python train.py --n_layer=12 --d_model=224 --n_head=7 --n_kv_head=7 --head_dim=32 --d_mlp=576 --vocab_size=2048 --activation="swiglu" --norm="rmsnorm" --norm_place="pre" --norm_eps=1e-05 --positions="rope" --rope_base=10000.0 --rope_fraction=0.25 --qk_norm=false --attn_scale=0.177 --bias="none" --tie_embeddings=false --parallel_block=false --extras=["capped logits"] --init="trunc" --init_std_qkv=0.0451 --init_std_o=0.0 --init_std_up=0.0451 --init_std_down=0.0 --optimizer="adam_variant" --lr=0.00142 --lr_mult_qkv=0.7 --beta1=0.95 --beta2=0.99 --lr_head=0.00578 --grad_clip=1.0 --warmup_steps=314 --schedule="wsd" --decay_fraction=0.608 --decay_shape="linear" --final_lr_fraction=0.1 --batch_tokens=32768 --seq_len=1024 --doc_mask=true --train_tokens=251600000 --steps=7679 --dataset="wikipedia_en"
MLP neurons of a small language model. Each row is named by its layer, matrix (gate and up: input weights) and neuron, and shows model dimensions 96-223. Each number is 50 + 15 x the weight over its row's rms, rounded and kept within 0 to 99. A neuron's up and down rows have the sign that makes its largest values positive.
Before each neuron's rows, "fires on" lists the tokens most often at its 100 highest values on Wikipedia text that the model never trained on. A number after a token or word is its count.

fires on: "ri" 62, "m" 8, "br" 6, "dy" 4, "we" 4, "y" 4
L8.gate12:43 23 26 65 43 58 55 57 58 65 43 30 51 44 63 49 43 52 20 49 45 35 56 96 56 38 41 69 43 73 35 54 45 35 66 89 30 38 81 65 46 52 30 23 16 55 38 66 69 47 67 23 62 42 33 63 68 65 24 45 56 33 52 74 77 53 38 51 49 39 42 32 49 58 37 56 60 53 52 49 27 57 61 61 78 58 73 50 63 69 50 40 45 45 90 69 79 51 54 59 46 60 48 43 45 50 37 24 54 69 36 52 44 36 42 50 27 38 38 36 36 66 37 30 30 62 44 64
L8.up12:48 59 51 59 44 74 66 45 78 24 47 43 54 50 48 40 47 37 44 33 48 40 48 63 77 37 48 08 67 63 47 69 74 63 37 45 35 59 47 78 73 58 41 62 53 43 49 52 50 48 58 64 46 50 36 63 35 56 62 45 28 36 67 45 38 31 51 82 52 50 51 24 58 39 41 61 69 37 75 34 46 49 63 83 52 32 60 51 66 46 38 72 14 46 58 50 27 55 36 57 50 80 42 68 25 58 47 45 36 18 50 48 28 26 66 40 90 50 40 66 46 66 30 39 39 38 17 49

fires on: "an" 23, "ant" 12, "ed" 9, "ial" 9, "y" 9
L6.gate440:35 39 42 47 61 42 31 55 59 51 52 61 99 50 51 58 56 35 53 28 55 32 55 49 38 42 60 52 63 33 59 43 50 46 24 33 62 41 29 10 51 45 45 44 51 81 71 51 54 65 34 64 34 58 45 46 34 38 81 45 44 51 60 59 65 41 54 52 44 73 39 62 67 70 47 58 52 59 40 46 26 58 63 66 54 55 32 57 67 42 48 39 68 44 39 65 61 23 55 38 68 55 62 40 69 57 47 47 38 53 93 99 57 58 72 43 50 35 63 67 55 34 58 45 65 42 43 57
L6.up440:39 64 58 70 54 55 58 21 68 23 30 64 53 49 67 54 41 53 74 35 45 73 49 60 64 58 62 29 54 48 45 31 56 49 20 69 32 38 66 64 73 57 44 32 24 36 66 45 95 57 56 47 42 64 47 31 46 23 39 46 39 45 63 72 21 65 56 41 56 51 69 29 31 48 58 48 49 58 36 66 20 58 43 45 55 65 58 63 55 34 41 48 54 38 50 46 52 31 64 73 93 44 40 46 29 64 36 78 53 51 61 85 64 45 52 36 49 67 40 39 50 29 59 53 61 38 42 36

fires on: "ur" 16, "t" 15, "min" 10, "tic" 9, "me" 9, "lo" 6
L6.gate498:41 62 54 52 27 56 42 39 55 42 53 54 47 66 48 50 42 62 44 43 27 32 59 48 35 40 69 53 64 24 77 34 61 64 60 66 64 58 48 65 63 56 44 29 41 33 34 40 69 67 72 81 60 49 34 60 63 40 40 76 51 42 47 38 45 23 47 62 51 45 69 30 45 45 70 35 70 57 43 61 68 55 75 69 53 66 44 65 49 61 48 42 99 65 81 63 67 57 22 73 22 42 63 41 45 45 30 21 53 51 29 46 36 58 68 35 33 47 30 45 53 40 20 69 41 56 38 29
L6.up498:26 64 60 46 71 58 61 58 21 44 59 60 43 93 40 61 24 53 41 48 51 39 39 35 23 80 56 49 35 24 54 51 70 33 41 28 34 70 33 70 44 49 59 54 26 49 53 58 62 67 66 66 99 44 41 46 60 27 50 67 37 50 49 68 38 40 46 40 54 57 40 40 33 42 53 36 64 54 51 49 74 35 40 47 47 25 25 46 50 53 67 45 54 69 37 59 34 33 29 46 61 29 81 58 46 51 45 68 45 71 51 41 43 20 58 49 41 42 37 73 54 41 44 68 66 43 50 46

fires on: "c" 28, "ce" 11, "ist" 9, "er" 9, "vi" 7, "r" 4
L8.gate510:75 37 35 24 41 41 36 58 47 61 42 58 42 37 48 43 53 57 48 40 81 43 26 65 57 34 31 30 59 73 32 58 49 57 68 50 40 65 39 38 21 33 57 58 51 35 66 25 40 43 73 64 20 28 30 53 61 39 52 43 46 30 39 66 43 42 53 65 63 72 67 63 51 82 57 87 48 48 16 45 25 56 56 35 47 61 52 48 64 62 64 37 39 37 25 63 53 49 49 36 44 57 60 59 55 44 53 33 64 47 26 64 64 71 43 30 60 51 31 47 43 76 48 52 70 18 38 45
L8.up510:78 27 54 26 53 42 21 51 80 38 41 67 49 56 71 40 82 54 51 88 47 42 62 62 57 34 55 55 61 59 65 66 57 54 53 65 26 48 42 47 82 75 32 60 49 76 40 45 66 48 55 48 60 47 69 28 48 55 57 59 54 44 49 82 56 57 20 22 65 50 59 29 46 86 46 58 57 48 47 52 32 32 54 21 38 51 46 31 35 46 57 40 30 41 43 48 48 46 44 52 64 71 25 63 32 60 85 70 64 51 56 75 77 39 44 61 47 54 30 61 43 25 33 46 50 58 53 37

fires on: "lo" 17, "t" 12, "et" 12, "lu" 9, "tor" 7, "us" 6
L3.gate320:74 57 69 50 31 58 51 26 36 13 25 38 34 37 50 42 38 39 42 73 31 34 49 44 51 35 61 57 28 48 38 62 60 35 81 49 74 56 46 29 36 30 80 25 26 40 45 44 33 49 55 63 55 45 52 79 61 58 51 73 47 44 55 66 18 41 38 30 41 41 63 34 36 55 55 59 61 32 70 59 77 56 64 69 38 74 42 56 46 37 38 31 58 81 49 41 61 61 35 65 46 44 64 40 34 36 39 63 39 60 71 46 66 44 71 52 52 26 31 58 43 49 55 40 66 53 62 41
L3.up320:87 66 68 62 62 36 69 24 40 21 24 70 39 49 45 50 60 31 52 28 46 40 51 33 42 55 42 52 44 57 62 69 30 72 61 41 53 55 57 37 24 49 52 37 61 60 63 61 52 51 65 25 95 61 51 50 29 59 51 66 63 57 57 70 40 25 50 34 60 45 40 30 35 49 47 50 53 45 70 75 26 69 57 66 43 65 51 59 54 57 83 47 40 34 60 42 53 51 37 54 33 28 61 46 42 36 29 57 52 71 30 46 27 44 53 61 45 70 38 34 49 82 34 46 68 30 39 38

fires on: "ian" 16, "na" 12, "ham" 12, "ten" 11, "her" 6, "man" 6
L3.gate200:36 57 47 64 65 69 50 59 50 82 82 45 58 32 57 38 52 46 55 63 62 20 79 76 64 32 59 46 45 47 55 46 66 42 36 51 54 52 57 87 34 50 50 44 55 46 83 70 41 65 52 25 52 46 65 74 54 43 37 38 48 68 56 59 61 42 66 64 50 42 42 13 44 66 45 72 10 66 34 47 65 59 59 80 74 65 71 77 58 57 47 32 29 68 66 30 33 43 22 64 58 62 65 50 39 55 39 55 52 52 27 56 59 56 35 38 44 51 35 69 53 52 55 41 33 61 68 35
L3.up200:46 38 57 54 55 40 47 53 51 77 69 24 61 44 36 67 23 50 54 28 41 36 47 21 58 54 46 42 39 50 47 25 47 48 35 42 46 50 48 53 42 59 53 68 56 51 81 57 53 58 51 38 30 57 57 19 41 44 67 41 47 90 30 62 62 35 62 44 37 39 30 24 69 53 72 47 31 68 26 51 48 37 32 41 53 49 66 37 85 60 89 40 42 54 82 42 30 56 38 67 62 63 43 50 54 59 49 31 51 39 45 44 65 63 49 32 28 35 47 82 53 44 63 54 62 62 74 32

fires on: "ist" 23, "r" 13, "other" 11, "et" 8, "ary" 8
L7.gate337:88 40 60 58 47 49 37 40 43 65 58 46 70 30 49 30 56 50 63 39 43 49 35 42 29 57 36 67 66 34 40 38 64 24 63 35 46 67 37 49 52 58 35 40 28 54 51 32 31 45 45 23 53 12 62 71 45 60 62 38 23 62 61 69 49 37 61 51 35 59 61 58 53 59 58 49 49 45 41 63 53 43 63 30 55 53 55 41 44 33 45 43 46 39 42 78 58 62 37 57 67 92 35 69 33 34 58 41 40 28 31 59 54 62 44 48 20 59 50 71 82 76 63 53 38 85 39 61
L7.up337:79 55 34 63 31 40 59 40 82 67 26 62 44 64 66 46 35 57 53 67 36 31 56 76 64 38 70 50 79 57 42 70 68 79 46 61 27 37 57 24 65 71 48 52 12 63 40 54 51 51 37 34 72 66 61 41 77 39 53 62 60 50 44 65 79 75 40 45 58 59 35 80 46 30 22 58 59 48 37 46 53 31 60 17 55 35 36 49 40 62 24 41 32 59 59 34 50 83 35 55 55 63 32 48 77 48 62 46 58 44 60 54 59 48 45 62 60 85 33 23 43 56 45 64 48 62 44 52

fires on: "s" 29, "es" 14, "ed" 6, "t" 6, "ve" 6, "ing" 5
L7.gate0:16 45 48 59 52 31 70 34 49 61 64 44 58 49 69 73 62 57 50 58 53 61 57 33 54 61 42 41 56 41 43 42 50 34 42 40 59 81 44 51 61 62 55 33 69 68 80 50 49 96 63 63 47 59 69 69 44 55 66 58 16 49 63 49 54 32 36 26 57 41 54 42 57 48 45 72 32 61 51 69 37 39 64 31 60 80 56 37 58 37 40 62 31 51 27 60 36 78 58 83 43 55 55 33 39 53 47 44 39 55 29 78 45 61 64 70 51 38 60 43 58 35 37 53 32 66 22 81
L7.up0:21 58 55 67 61 53 62 44 45 24 48 74 66 70 48 60 61 65 50 48 60 58 51 39 30 45 41 46 55 47 45 53 64 55 57 37 58 55 51 37 86 61 68 39 56 59 60 55 45 75 43 52 37 68 70 41 52 58 61 53 36 66 60 54 71 34 36 44 65 59 46 59 32 49 24 41 63 35 64 71 43 47 55 38 60 88 63 32 69 34 53 68 71 46 46 70 31 65 82 58 33 38 44 39 49 50 11 77 64 69 53 41 26 77 49 53 63 49 45 40 79 47 37 51 52 51 34 66

fires on: "er" 21, "ian" 17, "or" 11, "and" 9, "ment" 7
L7.gate100:40 46 53 63 59 61 39 77 37 67 65 34 34 47 53 45 72 56 43 61 37 43 60 67 38 61 51 64 40 71 47 76 65 34 59 34 56 49 77 56 58 41 31 26 34 55 51 01 43 82 59 37 52 60 38 74 62 60 51 45 43 50 54 51 55 64 42 37 54 50 62 66 49 47 34 62 44 59 52 52 43 58 99 55 53 68 46 21 56 61 46 61 41 45 37 70 46 78 52 56 65 77 71 46 69 23 70 47 61 40 54 59 35 66 49 41 57 40 39 57 67 68 58 43 43 50 50 78
L7.up100:68 28 47 31 64 28 60 45 45 30 64 65 04 47 54 65 57 84 79 32 66 56 55 63 79 35 47 39 57 48 66 32 62 65 38 45 27 50 74 42 32 73 45 78 35 26 75 49 17 53 58 42 26 29 30 57 81 53 49 40 62 48 38 36 56 27 56 68 55 66 55 56 28 67 54 14 39 44 66 41 60 51 35 73 59 56 51 46 66 20 74 77 50 57 50 53 49 56 56 61 59 52 36 49 79 42 56 42 43 71 45 51 52 50 65 55 68 58 51 69 59 53 51 52 31 55 67 33

fires on: "un" 28, "ic" 11, "g" 10, "ed" 10, "bor" 6
L6.gate172:49 66 43 54 32 65 26 58 58 58 55 52 38 38 56 39 35 58 46 38 70 89 59 72 60 43 30 73 39 21 63 34 46 32 65 20 61 79 60 45 31 36 55 27 47 41 56 74 55 53 60 58 59 38 51 48 46 36 45 45 50 40 57 69 49 49 69 79 48 53 47 47 66 74 61 48 50 75 33 59 35 08 55 51 68 53 48 28 49 36 52 59 58 62 87 44 50 46 50 41 35 51 47 40 28 36 29 66 54 57 41 45 94 44 50 37 34 81 61 34 53 41 19 54 47 54 34 45
L6.up172:71 48 33 23 39 48 50 44 51 70 35 40 20 65 47 33 42 53 50 30 65 72 23 70 50 39 30 74 40 59 79 71 34 48 43 60 34 42 46 40 59 47 69 49 37 27 59 51 55 58 69 36 63 52 44 21 44 36 85 52 58 27 65 36 42 81 63 33 45 62 71 31 44 39 57 70 65 64 49 57 44 50 46 24 71 56 49 63 59 51 47 41 66 59 48 44 22 64 40 60 46 23 43 55 59 45 26 58 66 46 44 42 57 23 43 32 48 69 40 29 47 20 40 48 55 47 60 23

fires on: "st" 15, "ill" 15, "t" 12, "ult" 9, "et" 8, "ment" 8
L6.gate352:35 52 37 34 21 53 54 41 55 55 49 39 48 68 57 52 48 51 63 49 54 39 52 40 52 43 67 28 74 32 31 34 66 49 66 77 60 30 53 67 64 45 51 49 53 56 25 53 70 50 78 69 39 38 35 80 62 46 32 68 48 62 36 42 45 59 26 52 76 27 44 35 46 67 34 46 27 49 48 52 53 41 75 67 33 31 34 49 24 40 47 57 68 87 95 42 62 61 52 61 44 46 78 46 31 69 54 25 38 81 54 35 62 51 45 29 40 61 60 48 51 56 05 55 59 77 44 61
L6.up352:25 49 36 36 56 53 32 34 48 81 57 49 18 63 48 66 42 75 57 50 54 33 21 56 62 44 51 42 23 46 71 52 25 50 58 58 42 75 65 28 52 52 54 29 47 06 23 69 54 37 41 62 71 62 46 73 67 45 33 75 21 40 59 50 32 55 41 78 52 43 43 51 48 58 28 54 58 36 50 57 21 58 58 71 51 35 46 72 37 48 36 54 58 51 48 33 65 26 70 39 29 36 55 64 42 46 74 54 62 60 54 24 63 48 58 44 54 63 73 54 42 50 51 62 61 48 49 33

fires on: "or" 18, "ur" 16, "c" 9, "b" 8
L6.gate492:56 49 66 37 19 66 61 77 40 14 48 15 47 44 73 53 62 56 55 60 82 71 16 57 47 51 73 63 45 68 56 52 51 48 46 49 37 40 46 60 48 42 51 47 59 64 67 38 63 41 55 62 38 39 52 57 51 60 27 36 66 31 62 54 59 50 30 68 30 26 81 38 44 59 77 26 30 69 53 51 45 22 72 62 67 43 35 62 49 31 53 64 60 38 54 50 59 50 32 77 34 38 54 43 55 47 65 53 57 46 38 33 44 59 56 40 22 52 50 47 28 77 37 42 55 61 43 59
L6.up492:73 51 63 65 33 48 33 47 56 41 56 25 49 52 46 28 47 57 61 55 70 43 30 49 52 42 28 52 63 45 70 16 36 70 36 49 30 59 52 51 74 72 50 56 48 54 44 34 72 62 37 38 46 75 61 33 52 59 62 70 49 13 65 45 69 61 49 52 71 57 52 22 38 42 49 60 62 61 38 59 29 52 51 36 54 31 74 51 28 39 76 36 44 43 75 23 35 46 71 99 30 36 37 59 53 25 39 55 55 51 64 37 51 70 57 44 37 81 24 11 23 67 41 44 62 49 51 44

fires on: "it" 37, "ed" 8, "tion" 8, "ent" 7, "ct" 7, "ist" 7
L3.gate399:31 49 58 54 35 38 39 52 76 76 62 43 54 23 34 63 45 54 42 36 62 68 67 48 51 31 46 51 76 42 27 52 54 59 41 58 49 72 53 39 57 40 64 99 63 53 58 55 57 60 66 48 24 36 29 47 58 51 39 40 24 50 42 53 41 33 42 71 50 39 40 74 48 40 60 67 47 48 24 50 55 28 32 72 67 33 29 58 69 66 48 28 46 33 67 67 66 61 51 35 61 44 65 64 40 30 60 53 41 60 34 61 33 50 52 32 32 43 56 47 44 44 53 54 42 49 70 51
L3.up399:60 59 75 24 53 64 65 30 58 43 07 60 56 30 47 39 41 51 53 58 42 37 63 58 42 50 71 20 33 40 61 30 50 61 45 56 14 28 46 59 39 47 30 72 48 47 68 65 20 36 45 53 46 32 23 68 74 71 48 28 13 35 52 62 72 83 53 45 60 57 51 45 48 35 67 22 43 27 43 52 80 61 43 66 53 58 33 39 56 55 42 66 48 39 32 68 42 47 19 08 73 73 58 36 52 49 37 45 42 17 55 58 46 63 83 52 36 39 50 27 45 67 45 48 64 53 54 50

fires on: "ic" 39, "it" 26, " Democratic" 12, "d" 7, "id" 5
L7.gate60:62 52 44 66 33 37 38 24 44 90 41 62 84 21 49 39 42 58 69 39 23 51 47 47 61 33 43 33 16 43 32 63 48 60 42 80 61 51 55 46 61 42 32 38 22 33 71 43 41 37 53 66 64 42 46 83 59 58 35 47 18 59 41 35 51 61 39 06 48 34 43 58 44 20 66 49 54 49 25 52 66 35 42 30 50 41 90 47 37 47 32 46 22 57 57 56 51 38 61 63 59 48 61 48 52 45 31 34 61 68 48 45 55 24 75 65 41 70 48 50 44 39 54 38 45 71 56 75
L7.up60:56 36 42 71 39 46 70 32 69 64 48 38 73 60 52 36 42 52 63 96 63 39 78 77 51 64 47 59 40 60 69 84 25 55 53 47 45 33 41 53 39 73 35 30 51 41 44 68 50 74 47 18 47 45 70 36 38 37 55 21 35 56 50 62 44 58 55 48 71 55 57 64 67 70 53 74 66 81 60 40 62 56 30 58 34 22 61 47 88 35 50 43 65 40 43 22 49 45 49 36 40 45 84 47 54 60 53 40 32 14 54 55 63 35 58 22 65 77 90 57 39 73 60 42 50 41 56 71

fires on: "ult" 19, "et" 9, "or" 9, "y" 8, "ver" 8, "us" 8
L6.gate141:44 49 07 49 40 48 51 69 60 59 36 59 49 77 82 44 37 67 53 77 45 35 58 24 38 49 39 25 67 50 52 30 84 40 73 55 58 55 78 44 73 51 56 51 38 57 28 73 62 30 77 67 70 38 39 46 68 76 42 48 71 47 61 59 55 73 43 41 75 54 32 28 51 63 62 41 28 55 60 52 63 55 53 68 30 26 15 60 60 32 60 36 72 49 50 75 40 62 50 58 48 45 51 32 28 59 56 69 53 51 62 47 73 50 68 37 51 70 58 37 48 72 47 47 06 47 71 60
L6.up141:51 84 45 68 68 40 78 91 54 47 36 50 38 42 75 45 60 47 48 13 45 31 49 46 62 26 60 49 71 87 48 77 44 35 42 50 73 46 49 42 54 64 68 61 43 44 26 61 39 45 48 34 33 82 41 54 67 56 31 55 45 54 55 68 62 42 44 49 48 42 41 41 38 52 14 38 24 44 43 67 60 71 58 55 58 52 52 49 33 46 44 66 27 72 50 68 51 52 58 41 74 51 70 61 34 73 46 71 71 41 67 40 50 51 45 65 82 22 46 72 38 45 54 70 50 60 51 60

fires on: "e" 15, "s" 14, "ing" 12, "le" 11, "ce" 8, "d" 6
L7.gate407:13 69 48 28 53 61 80 36 50 42 42 35 45 73 68 37 49 38 46 50 64 38 39 15 27 49 57 30 50 57 56 35 36 38 50 39 46 53 57 53 58 33 52 24 74 50 55 76 47 52 57 66 65 48 75 63 60 60 62 76 53 50 44 55 41 40 46 49 49 45 62 44 31 61 47 70 41 63 55 62 54 51 59 88 93 55 67 39 77 58 59 32 82 59 65 35 43 52 48 44 67 26 65 47 64 42 75 33 40 71 36 50 37 35 63 45 51 37 54 51 73 37 44 54 71 54 43 66
L7.up407:35 64 57 57 22 76 66 53 57 28 86 76 55 70 66 23 38 47 36 47 45 60 38 39 56 17 62 68 28 78 54 25 47 62 41 41 36 69 42 48 60 51 69 70 63 30 36 60 39 78 16 80 65 45 56 57 96 84 47 47 42 48 45 47 43 46 70 62 28 70 69 70 51 58 71 60 48 18 60 49 60 17 56 20 64 54 75 53 70 59 44 34 55 69 29 48 28 47 51 52 47 42 48 65 67 42 42 79 54 47 52 65 48 53 54 41 83 45 44 57 55 41 68 38 28 38 59 47

fires on: "e" 35, "ed" 17, "o" 12, "ad" 6, "y" 6
L6.gate469:50 07 59 82 75 35 42 55 59 60 70 66 66 50 66 52 42 59 38 47 60 30 47 47 59 37 43 13 45 44 34 45 72 44 33 54 48 17 59 61 08 64 56 51 49 69 57 30 69 58 54 57 09 54 28 60 58 32 74 58 60 32 53 20 58 71 25 40 30 79 36 75 56 65 25 53 52 79 44 60 42 52 31 61 40 78 66 57 61 33 36 39 52 62 49 32 45 45 65 52 65 79 44 34 47 28 53 47 65 63 53 73 56 58 57 43 73 60 54 28 61 69 59 54 65 61 52 69
L6.up469:41 45 51 31 53 34 64 51 41 55 41 45 50 45 56 51 59 37 61 41 61 54 43 41 32 50 54 64 33 50 55 18 51 50 43 45 39 42 54 33 67 47 67 37 50 67 49 60 45 44 85 43 21 31 42 57 25 37 53 43 47 42 49 61 37 45 43 57 47 63 71 09 40 31 60 46 49 57 34 36 45 60 42 71 32 49 40 53 61 37 30 26 52 29 34 54 45 36 46 33 33 57 46 46 53 50 30 63 39 61 43 44 45 56 42 50 73 46 68 45 54 57 30 43 70 39 70 52

fires on: "lo" 26, "or" 21, "tro" 10, "mo" 10, "ho" 8, "ze" 7
L7.gate44:71 44 56 37 52 49 28 51 48 50 72 38 28 52 58 33 43 65 44 47 14 65 46 54 54 46 50 35 53 59 40 50 26 61 53 54 46 30 66 23 56 42 66 58 79 36 42 34 57 43 50 38 50 53 71 89 35 39 35 44 62 30 54 28 61 31 48 65 65 52 42 70 34 59 61 56 26 72 46 59 67 39 47 63 40 50 35 71 56 42 49 36 48 49 42 40 45 65 34 35 39 51 25 37 38 38 48 37 44 71 48 52 69 73 77 30 18 77 55 37 34 80 45 55 38 64 52 43
L7.up44:27 78 67 47 51 28 49 52 58 46 71 31 72 63 39 24 43 68 09 45 38 63 31 29 54 69 58 55 72 38 58 74 51 59 70 30 67 41 62 42 58 56 60 87 86 49 64 52 54 47 38 38 39 35 56 71 47 63 66 59 58 64 39 29 43 56 51 60 53 79 60 39 51 64 28 61 45 80 25 59 77 78 43 49 53 20 53 69 20 56 51 57 38 66 60 61 22 46 58 39 58 44 42 50 73 42 44 58 61 62 50 63 51 57 57 38 33 59 48 44 21 49 43 37 38 51 67 46

fires on: "il" 38, "ver" 10, "gen" 8, "ain" 7, "ine" 5
L5.gate197:46 53 57 24 59 30 00 66 64 40 62 63 48 35 67 53 24 32 41 41 39 53 45 46 45 37 27 83 58 37 32 50 53 58 63 62 50 52 49 43 53 32 63 80 58 81 57 58 51 35 58 28 14 41 78 32 20 53 61 29 37 57 60 50 72 37 16 58 08 44 50 65 35 90 51 46 36 56 40 65 61 53 27 36 43 63 52 77 59 45 61 48 43 65 41 37 37 23 53 51 52 60 83 71 25 28 51 49 42 42 45 57 53 45 56 51 25 48 60 57 45 37 33 40 35 64 55 59
L5.up197:42 65 42 36 52 36 30 61 50 45 49 51 35 68 58 43 49 51 25 68 39 59 35 24 53 56 39 50 44 21 24 47 55 50 53 46 69 39 31 76 59 45 63 59 27 48 64 54 21 35 38 65 55 30 44 45 19 50 37 55 26 41 47 25 35 37 57 52 33 53 27 79 63 66 62 57 45 35 29 71 53 42 31 30 46 66 29 64 63 44 46 64 73 69 48 66 23 50 21 27 64 51 39 64 21 37 48 43 37 43 32 45 42 57 71 50 37 34 34 54 35 63 62 30 23 58 70 64

fires on: "b" 64, "i" 7, "mb" 6, "k" 6, "un" 5, "c" 5
L6.gate224:39 32 31 64 49 45 58 47 56 39 46 34 35 52 75 72 42 78 51 67 78 62 49 37 59 64 59 45 57 43 66 61 36 55 46 28 62 47 58 60 58 53 59 53 68 42 38 54 79 52 54 64 56 56 55 66 83 67 20 58 50 61 45 57 62 51 61 58 59 21 73 34 47 54 49 64 25 49 59 46 56 00 45 69 52 43 34 49 63 56 74 65 31 60 83 33 79 52 39 36 37 52 50 45 52 56 47 64 40 32 39 44 73 59 60 30 21 65 56 52 23 44 30 41 28 58 45 75
L6.up224:26 51 49 77 56 51 29 46 68 44 32 31 34 56 53 65 36 55 55 47 64 39 39 44 71 67 88 64 43 45 82 65 32 61 34 47 49 55 66 62 69 61 72 68 78 52 44 47 72 29 39 45 58 74 52 45 61 66 35 51 62 58 30 56 46 69 67 40 78 30 60 18 17 49 62 46 57 43 63 36 63 33 52 50 21 39 72 60 73 58 74 53 48 54 64 56 73 66 63 53 49 52 64 40 82 62 50 63 66 33 41 51 64 58 47 45 36 77 45 52 33 25 26 46 64 48 65 59

fires on: "il" 16, "gre" 11, "cu" 10, "ten" 9, "ver" 8, "st" 7
L3.gate265:11 30 47 33 45 37 31 22 50 31 39 77 61 41 40 64 43 57 57 39 49 49 73 77 71 46 70 55 53 12 41 49 57 47 54 53 41 75 64 46 57 33 64 75 58 66 43 44 52 18 63 61 65 68 51 42 52 38 49 64 33 52 49 59 43 37 20 48 52 35 17 49 58 40 48 60 38 24 59 70 56 51 53 55 26 47 64 69 30 57 68 30 49 49 48 52 53 39 55 61 60 57 19 52 14 45 33 57 49 40 53 77 63 46 53 35 35 37 53 74 55 33 31 57 50 46 56 37
L3.up265:54 69 53 42 47 60 47 40 44 56 36 20 27 22 28 55 50 80 26 53 40 57 61 67 61 34 16 38 29 43 57 58 56 29 72 54 54 20 25 70 40 58 71 56 67 69 63 58 57 16 23 73 64 47 48 64 63 65 44 33 53 60 53 15 58 37 36 44 72 42 47 39 55 67 67 76 47 38 43 57 49 51 72 47 32 42 49 58 44 62 74 59 61 76 53 50 40 41 38 52 43 54 51 42 65 55 32 63 16 40 50 33 60 37 44 67 64 35 28 61 43 78 41 45 37 72 45 39

fires on: "ru" 20, "tro" 16, "lo" 13, "l" 13, "li" 10, "f" 10
L3.gate283:58 73 59 51 46 82 60 49 50 32 39 32 54 55 48 55 33 71 43 55 25 55 53 50 73 49 44 00 51 45 37 69 88 55 42 71 51 45 43 39 57 63 64 45 58 35 71 35 50 48 55 59 52 69 31 72 36 57 44 65 88 47 32 46 65 47 63 51 52 51 51 50 40 58 59 21 61 57 55 60 37 71 24 76 52 37 51 71 53 52 70 53 63 55 24 56 43 43 54 48 52 55 36 35 29 49 72 66 20 64 37 38 31 42 32 32 32 54 37 38 41 73 41 23 41 26 44 63
L3.up283:44 55 85 43 57 65 67 41 57 23 56 29 69 36 35 19 61 49 31 70 50 38 32 47 62 54 50 33 28 66 68 71 47 38 55 26 69 31 25 75 12 66 46 47 56 32 70 49 30 48 51 72 61 61 23 59 66 61 46 56 49 41 45 38 52 77 61 68 29 59 46 42 47 58 36 59 46 57 52 51 60 57 48 44 58 36 37 61 49 51 57 43 70 73 60 48 58 48 60 40 49 64 66 57 64 32 57 45 31 80 32 00 41 43 57 46 34 20 43 47 39 53 65 58 52 48 57 28

fires on: "im" 23, "re" 19, "ri" 17, "y" 17, "hy" 5, "ing" 4
L8.gate88:34 26 40 72 60 61 43 29 72 50 56 41 60 34 73 39 38 52 17 64 45 67 39 63 32 49 59 48 45 99 47 43 47 24 53 65 54 31 48 75 38 33 58 52 52 32 49 81 44 24 64 42 57 36 45 43 69 70 45 67 68 34 45 75 54 47 59 68 45 53 76 46 55 57 55 43 49 30 32 59 31 47 60 64 77 48 74 44 57 45 56 18 49 82 54 58 64 38 33 33 39 82 32 64 48 42 35 50 65 66 61 75 61 39 68 42 50 64 55 41 33 37 51 40 46 50 66 45
L8.up88:10 44 35 49 29 55 51 28 56 75 31 58 52 53 71 44 54 22 51 60 74 54 55 47 52 53 75 63 52 55 55 56 56 97 51 53 40 52 66 57 40 32 49 44 42 44 60 73 37 36 25 72 42 57 51 38 62 51 53 31 45 38 53 29 44 42 36 42 33 66 59 68 57 42 31 33 42 36 30 60 44 57 41 72 74 55 41 35 63 31 42 69 56 51 56 19 29 77 30 57 59 34 69 67 59 59 41 48 46 58 32 65 65 40 24 73 48 43 31 16 59 66 32 65 57 58 37 79

fires on: "it" 28, "ve" 10, "ion" 9, "age" 8, "d" 8, "in" 7
L6.gate445:72 50 60 74 42 36 47 49 56 64 55 53 65 47 46 66 62 62 54 28 22 58 27 51 72 39 75 29 35 48 53 72 61 54 47 54 57 66 47 59 53 45 53 55 72 20 57 39 48 53 57 46 50 18 48 74 77 48 58 45 15 17 48 36 27 40 43 18 69 59 51 35 63 44 56 40 79 55 49 46 42 42 61 72 72 66 40 49 79 47 51 49 50 75 59 53 48 31 50 20 37 57 86 44 67 37 57 39 30 56 38 68 59 46 75 32 56 65 52 76 50 55 46 62 50 32 24 46
L6.up445:36 53 63 34 36 53 53 48 42 71 74 71 80 52 69 55 50 40 33 27 46 75 76 43 51 44 56 48 43 64 54 99 39 70 25 33 71 36 36 70 37 48 67 48 52 33 40 27 45 36 55 42 54 49 58 32 27 38 57 44 24 31 49 26 64 67 63 60 37 56 29 24 31 50 55 28 63 49 54 59 53 49 33 44 29 51 37 35 66 58 42 39 67 38 43 36 53 32 48 56 84 51 63 36 97 69 40 66 62 44 69 62 43 53 45 56 77 54 55 54 31 74 50 39 47 58 30 52

fires on: "mo" 25, "or" 15, "on" 14, " is" 12, "te" 8, "\n" 5
L7.gate300:75 39 43 66 69 55 72 51 37 35 54 28 52 60 47 79 56 52 72 59 64 50 46 37 23 36 48 46 56 34 48 59 50 45 58 41 71 30 52 35 63 52 55 24 56 41 38 18 66 55 96 47 62 49 34 73 49 44 47 60 60 45 45 46 56 67 49 28 50 56 53 48 28 47 55 56 12 63 76 44 79 59 66 64 72 69 43 32 52 52 44 34 38 58 71 32 49 56 38 65 60 45 39 55 54 69 42 58 70 37 59 66 77 66 76 64 38 53 53 49 37 64 25 52 37 50 56 56
L7.up300:44 13 86 14 49 54 68 64 55 48 63 33 41 50 52 58 50 37 59 39 45 64 46 43 61 34 44 67 45 82 59 56 25 45 47 56 34 51 68 56 62 51 61 61 52 50 50 50 24 47 35 53 74 45 46 73 46 73 43 65 64 65 56 36 40 41 17 44 65 68 49 43 69 55 47 72 63 52 27 52 51 40 42 45 77 59 63 46 70 44 38 49 73 40 60 32 40 66 69 30 64 09 43 57 64 10 54 41 37 68 37 24 50 50 70 27 77 54 61 56 55 69 39 62 40 50 23 44